MLP neurons of a small language model. Each row is named by its layer, matrix (up: input weights) and neuron, and shows model dimensions 128-255. Each number is 128 + 24 x the weight over its row's rms, rounded and kept within 0 to 255. Numbers have three digits each.
After each neuron's rows, "fires after" lists the tokens most often just before its 100 highest values on Wikipedia text that the model never trained on. A number after a token or word is its count.

L5.up1224:178113108120082139109140135181136163134125161158109135089140123123163118083151108156121178136102113138105158095179135127125127175143148091176108121151134160126097120120142117100088138087126076115095133170057141078155130137170092151121110089076133121121148121142110109139151091106169114100144150119153160159107116072140154124064161123122124114103142142130146072074134127166147135126108
fires after: " " 88, " (" 10

L2.up465:127133149174118089149100129133182150133122124117166113144173130082117168120159125110129126139176117180128167109137142156137162117115099138123140126130154095142097119125110175128124160118109129167109157183129197093128116132103106126151124143134111138139113119098130125089121134155114113108155095124147155116126140072120106114148118081173160147121113087114098146119115123147153113118139
fires after: ")" 36, "." 10, "," 7, " He" 6, "\n\n" 5, " he" 4

L2.up680:130133194140181140118128147123108138150147130160113154134142102127125119153142104058149135127135103119161134149141114114157133140091089161149118113117117153121144175136157118155165129094149162155105098176116098121140087122147105123127102167136141070125137114124134139154161102116142092142126121104152117127136151129144153167174136138166118156133060142129169138118108131114113109096146
fires after: " a" 50, " " 4

L2.up1476:130158113147119095098141154122174119164182141127103093195132166117090112161130134141121101165147123125134153152063153139096116119103100109080113098153140097129116156140145109162135121105147067131130167136094110149129176139110116125104079140105109164121124162112124122121121133167144103128123131116045150122108141086110141150110158096140131096129110120120089141143151141104124131145105
fires after: "," 33, " bi" 6, " We" 6, "ri" 5, " or" 4

L2.up1309:115112153126121108130159099103135163157107115141122119109128117118172107164126086099103157108139131100129149142150091131114140151126110123128139080135144116121155136095119110143135098125183176137155119113117139164102102126136120131132078122075121104115102128116085106175120075095121162157144134163142132147132152120125127119110105116192105152112144153145116128077148155103111064136117
fires after: " a" 51, " an" 9, " only" 6

L2.up1011:113150112157117125141109104178138082122080120132117130159152138115134106071143130117144135122164090085113131139133154102177128140139156152092116106141170137088094098171103112167089142155122144157118141122121095112137103178134118168125115125131130161094160112152117110107134144090131102133091139107146168116154137108083083114116100097168093102120138120081095109122133116118151088124098
fires after: "\n" 78, ")\n" 11

L5.up367:129137143172166131122121104151112073147135155122124148153178140123120140123093168084106126132101115149146130150164140152125121119060140148159160098136083155119097143114151139124097116131147136107125105171099151135159141153151144100084144089083126177138104164122164089174138156119136136093136103116084141102134117117173156122141132119140092124128127162139111127101099107143104143150105
fires after: " " 70, "^{" 5, " (" 4, " +" 4

L5.up1440:151138164142154145145145095140150146139165139138138122125121109143115100094125169157119135122064119137131132141147125126097106089135137113162154102104141181132124145106141126133136165178150144123110141113108211136141107139164077127115126089146155150163109123190137125191124147130134150105147176186108116124192119119142117134104133108126131108120139109176153104113149175135128095124100
fires after: " " 42, " under" 6, "\n" 6, "\n\n" 4

L5.up903:176116098120087136140082108096085146148119110157144115126100148101096114110079093128130138120096166150122117141158122140096157139140154140168113113123136135144143110138109111136111129072161104176122095183154163117134124156130167074129123141141174148138167149122125122110117151138183095121181112107137113163135118108101105108142184129122164090131122126112136138127140133144149108179131
fires after: "2" 22, "1" 22, "3" 15, "4" 9, "7" 6, "5" 6

L2.up1479:151133119123158137115112142160163127123118131141125104110138112145126155120146145151110128158142104120127143120093164152119115093119121109113134119100149125130094060103091134118123161129102126131109134094129145103141103113108101157091148126167090097103123117107131088113130187097109138115078125168150186111141130105096105143144152074150170103117146122140143073147119155137161074125120
fires after: "\n\n" 38, ")" 8, " " 8, ";\n\n" 6, ")\n\n" 6, " |\n\n" 4

L2.up1285:155104123151114162119159127128122161178146149104135142125170094117113119161148146124154082153110151151141131147103117093167154113130124155132100076109138137066133102163138153112049142121098132113147133130129152137130126107069144161147155126148145092164122086148139104088145073113132132116166158131137155160082127126116137123170160120109105146129131111172138113116121087137133145146150
fires after: " |" 43, ")" 31, "-" 8, " S" 6

L5.up1354:134162093153071127152098146130142109149101176116099101131132135147179153148140137133145150097120120132167168155153155186099136141101125113159149075102110146136159117129139120100151117152147150095151112129109181146141177136189111138133100112128065155110125143146130115115123148129128167153128111130137099133137085080146159131179138149102125129085137111117187074107122125131081142127101
fires after: " " 64, " |" 9

L5.up974:103092109150118128113117138099118128108112087142120091166161123136131154135130112163092097136098097108137138186131131165141079116150156106114165083094125135129142137141122098135129092117124150138113086148087130150109145114150087112113104152107145126102166119128126128152122130145218155117114136083129094156123156123127109166118112115151117123120090086163130123155162136154125150130109
fires after: "19" 22, "20" 21, " ft" 6, "18" 5

L2.up314:146127108157132138167166104116118120088120155095128155113147106172122114149162133145115149119147140138121118129126110129140111142151118126122091124076143160164141079120157124163173136123120087106093157101151103098111118127122150158100125127067168115164131121127100144133136131094131156116097142109116099109116140166092150126121115151136114174125132141134105109141167183130120154125135
fires after: "19" 59, "18" 17, "16" 16, "17" 4

L2.up798:152127125146110132093111125143082153159114137148156146062161127097158115122124120151145125109116129103104175145190138102093154212121162112155117034154117135095095114169153126144130113132127124085120141147094166115110174078124110131168081100115076156149134107166131103108095141173181143123153116138147170163130116125141132144108116127120118135095147142098150119102117140155070110106094
fires after: " " 82, " (" 8

L2.up1400:135116113151150132184090152135136085148137111077120149162111161156087130149142166116165108132127085101141106176144151113143125132107091107120092070178112113108113149157133115087119148129118117130135133118083146096160105158130146106139162113124053173136099160153140137153132144157134135122100108109111151083147136132161135129121130082154127124112137119168106161112104126101162110103141
fires after: " " 28, " |\n" 25, "|" 19

L2.up444:112107140111103120145132148091132120126133134122125085118134135100117172161076125102129149118101149135114096174129114109146143095142160094149129118123171169110123109137126154144102119096086138174056130099129124112120160132127153147085120130120159117115169135131141084150131148122137145105097134103092097147098116153146136133154108108136111162130174101126076149149149141160126139088158
fires after: " " 45, "19" 10, " (" 7, "18" 6, " S" 5

L2.up310:099118100148145136114173161148155111165151086115136136140161164124109100138083095120103176129123101111162106120115140094140129126103148114101102103121098126123128155160118094098166132104122131180154168162164137116154114137171160165114137121159123130117110128107109119114155074151163150153141144115134114119147137123110112171112134090135137100131134155136165120114138091117116161115134
fires after: " " 48, "–" 12, " T" 8, " t" 6, " km" 4

L5.up1120:145098119152116150118111097165120122144090121149173116143130116117125118108143092148139111150126134151119123168139147155104103127125121124086131114132121105168146105138113170117146126136131127139094119078055117171113151122076108171120122105104145096143114141103180084087099100101157152185135149074131157115114093115115169096101096120108137163088112113179153144154174137130132122128090
fires after: " |" 40, "|" 10, "F" 7, "Billboard" 4

L2.up83:119113076105143101105108134156126154164109097150164118107171125101113150128152118129111153145106132089141149072075155156131123133062112126161103110102144121098070096127093141123142142157120151132107147141173173123138151123133134162132113127131107159120163106132109083140131101151125130161130099122138106134118115134107158144181125119140109156133088097110132115144135095137152077119085
fires after: " United" 45, " " 19, ".S" 17, " the" 4

L2.up1031:115130083162121155135133158116155166147127126137100150137154129112089123142138145135124152136102113123131159078170131136137098127123123096149077140169161100111126088143096168101156107091138130117129137133088122132142144130121144156127133110162130132117175158086140137080113136124161155142131136099089153099115087143106115092119108098148127116129125097097097154123157113086151091100112
fires after: " " 78, "\"" 7

L2.up706:142126123126145098091151094110106126093084133128125126138135135054100150119137118099098134118114160140086166106152142143157137117111149129083143074138157116129130099104120154144147138098110158170128121127148161118121128160114111079156111118130087123148180108105120096132168136174124151116126112154168144127097154112129110118152114135155121134104149120104181142132152175136159099121146
fires after: " the" 33, "\n" 9, " (" 8, " The" 4, " " 4

L2.up1238:154131139139143083099142111126128100130111144077132131088100099117168118142151124137120182138141134113110145126109144088124142154139131134155141084135141127072126108172138138118148121128138130130126137119089146102169092122118095109175116117102099165153116104145125164144144140137144141155157108118143116102105172115118120102147125121123087118100150153120170120092151152146132132097133
fires after: " " 79, " (" 19

L2.up762:104140087182101155125113131129081158152131088135151107092113094137108109141151092115166155148113100137126151089088158159168127178112129119138142143154142149119101094125101149120119106151100145103139114076137126093082083130122145155136136157124085134081161109124099128141146113081111154150117143137101117142157110119092123096109151099096134138085114145147085120077062124139141131117135
fires after: "\n" 20, ")\n" 9, "20" 6, " (" 5, "1" 5, "9" 5

L2.up32:189104112157159149139108100127144166202122127118132089135164130090128136103145123118131113155122094100081162144141137149140141152109135084184099138155155119107136130127100164132139128111127106137155158149150127100104147121118129147133095137113119142128103135115107146122113119124123106078114114136132179094123131146041137111171090069140145088152122108122153111128099086129133130103098
fires after: " " 65, "th" 6, " first" 5, " second" 5

L5.up311:132101114182132134097109106102117129107104156103112168116141109136156142131146103146170151143149125124093148126107109125096152133148147117134126121173137126131118093110181140108146122135185139107134102138095167093123134115140127147127148089151136126153165096101090095087108115157141131131149144172195169115113147098126124153108098157157112155119169098122133102132156096110098134148134
fires after: " " 89, " (" 9

L2.up146:138102107129118092150147128118138156156087126113123147085120137103133129147092111160155144150112137122112114115128143117081138156105158106111146098139132150119167118105139099119163075143143138167091098123125120090128114114097124160117139164142140180145161093128059123129115138112122152162158097121126145144088128130141155070094132110125108154144172130123138130149183186149119124151114
fires after: " " 72, " (" 8, "–" 6, "-" 5, " ===\n\n" 4

L2.up592:132160116111139073139126140131078096128098140082143150116153100122146139133103132158122092139154077093088131109124144149119128135080121117109141109101156157127113093136118111169145154141194123110168136137157149079121122131157111132137178139153105116145146148142129072113180112126127130169150089180098135150103154158128117124115115110183117155101129111162149133102130146138148089106150
fires after: "\n" 26, "." 15, "==\n\n" 12, "===\n\n" 9, " " 9

L2.up268:131150137142102092101140182157102127113135155126107109077132169137123131137138131068100143142143095141112099162125164192163140092131168115107118126140090129112110082138123139119173148122115141130133134138131117157134150101094113122114078133133175147107153096148075127155109119119129135095107114103122162136111146157154113111107150170134128146133100108128112153126134164141150134100123
fires after: "19" 29, "18" 18, "20" 15, " United" 4

L2.up1329:122127092130133118091148141118154113194126135033134131155115122154182104107146136150125122121177072110085108093117105095118128154135142141145117124155133107153155151161141078134147162154108163087138104106126121115132163178128169109165094129168100123125139113171121162136144112140127095114149149143150142154139124096106127135099138118185126163156107094174117135113103107110130181154140
fires after: " is" 24, " are" 13, " was" 11, " were" 5, " the" 4

L5.up860:172073101166088173063097117126129133149094105112132104129161142069113122100140094105124131137131137112128167124121153144118133139127128143087118127123119090106143152109177142145107107096123100109134110155151148150106141113147122135116135108111129132118153139129113096134123146105160147150097155052118121165142129101150138174113111148121166147126154147111114126111148133151138152177078
fires after: " |" 28, "–" 13, " " 9, "7" 5, "4" 4

L2.up216:114102156165136115126103131105156162127150135109171121112130125142153137126161135126124079140142146095088119120115078131177117117116173133124144061130110138102128168128137165129147107111121158147117141113110177166113187087099128166152148110153149113159135094108127123126153120158108143118130104087104142110121088094099148152116120124090154081142165154126167113099151117128161156139172
fires after: "-" 63, " |" 6

L5.up1018:142107162174132127137117111089134052117131128112149077120163136108120155108103115148110118094183104094148064137147124135112173095120120109092110105128124123104115200149135119113144126112117129191111133174105132161143133129145110113108129139114077143147086137146102052118128127134078150132152131113087124098165140120130136142132160126125096095155181170159125128121121100128160124128120
fires after: " " 27, " |\n" 18, " (" 9

L5.up310:148088164150090096143105108119140126147144119098127127143103129148124131090127094149088117115136147159109138131126136147185167110124109145120132153112104129137102097135125136138107092154101121102122175071116106145142139119111148181139096128122137158133111163165136127124125105135150078147142119098119143146074122128142153124178109115172119160154130111128113152070146172123132135080129
fires after: " |" 69

L5.up361:176117091149149134127138101136167201148078143103086173124162079147092106125133104112108104152131179128148122094123141146125132135155114084143096139144133125111080131169136139136187138120132135141123158143161137129106135101108149132138107119099176128119121128128123117144127152173146148128117152103080133150133155125083167114133117109154136103120125145142116117080144131112133153134100
fires after: " " 52, "–" 26, " (" 8, "-" 4

L2.up1378:157090156154146168145101081090134083087154123106149082159120106157088106126088095110102170142129105120140120080095192150177136131137156126121121136110135119132106146148135125085119130167123143111155140133150103120123085174081143151152085140120105162120118144148111138107142144125153092134089111164093131157124138097102136118137093130117105099094103111163137132110129118118126142121098
fires after: "." 48, " |" 20, " Oak" 4

L2.up1111:118096097141116136134096137126153110136114122094121151129127120091137140096096145100163137134166111107097167110142096195089110155092163150149096079135125156125118171150118113145123136112123106130116148090155116100117156090117146134146139158153140148120093116094153106190159158156129156118114133140111112157104112138102130132130122087132139133105128131155124141090105121111120118162112
fires after: "th" 23, " end" 13, " first" 10, " rest" 4, "st" 4

L2.up124:088159098105066089108147117167115123115137111157155082086169109160125122109126122181132122076112098138089121105157117124163139126113160099176131146168147131097135168139142126125143164077150163119100135106116120155146159159149164138154128134133127161128098131171152130125163069108135121139144103158108128131142127095147116067143115111149146148138115153147126164150126136111110126141111
fires after: " in" 19, " In" 14, " is" 12, " was" 5, " as" 5, " were" 5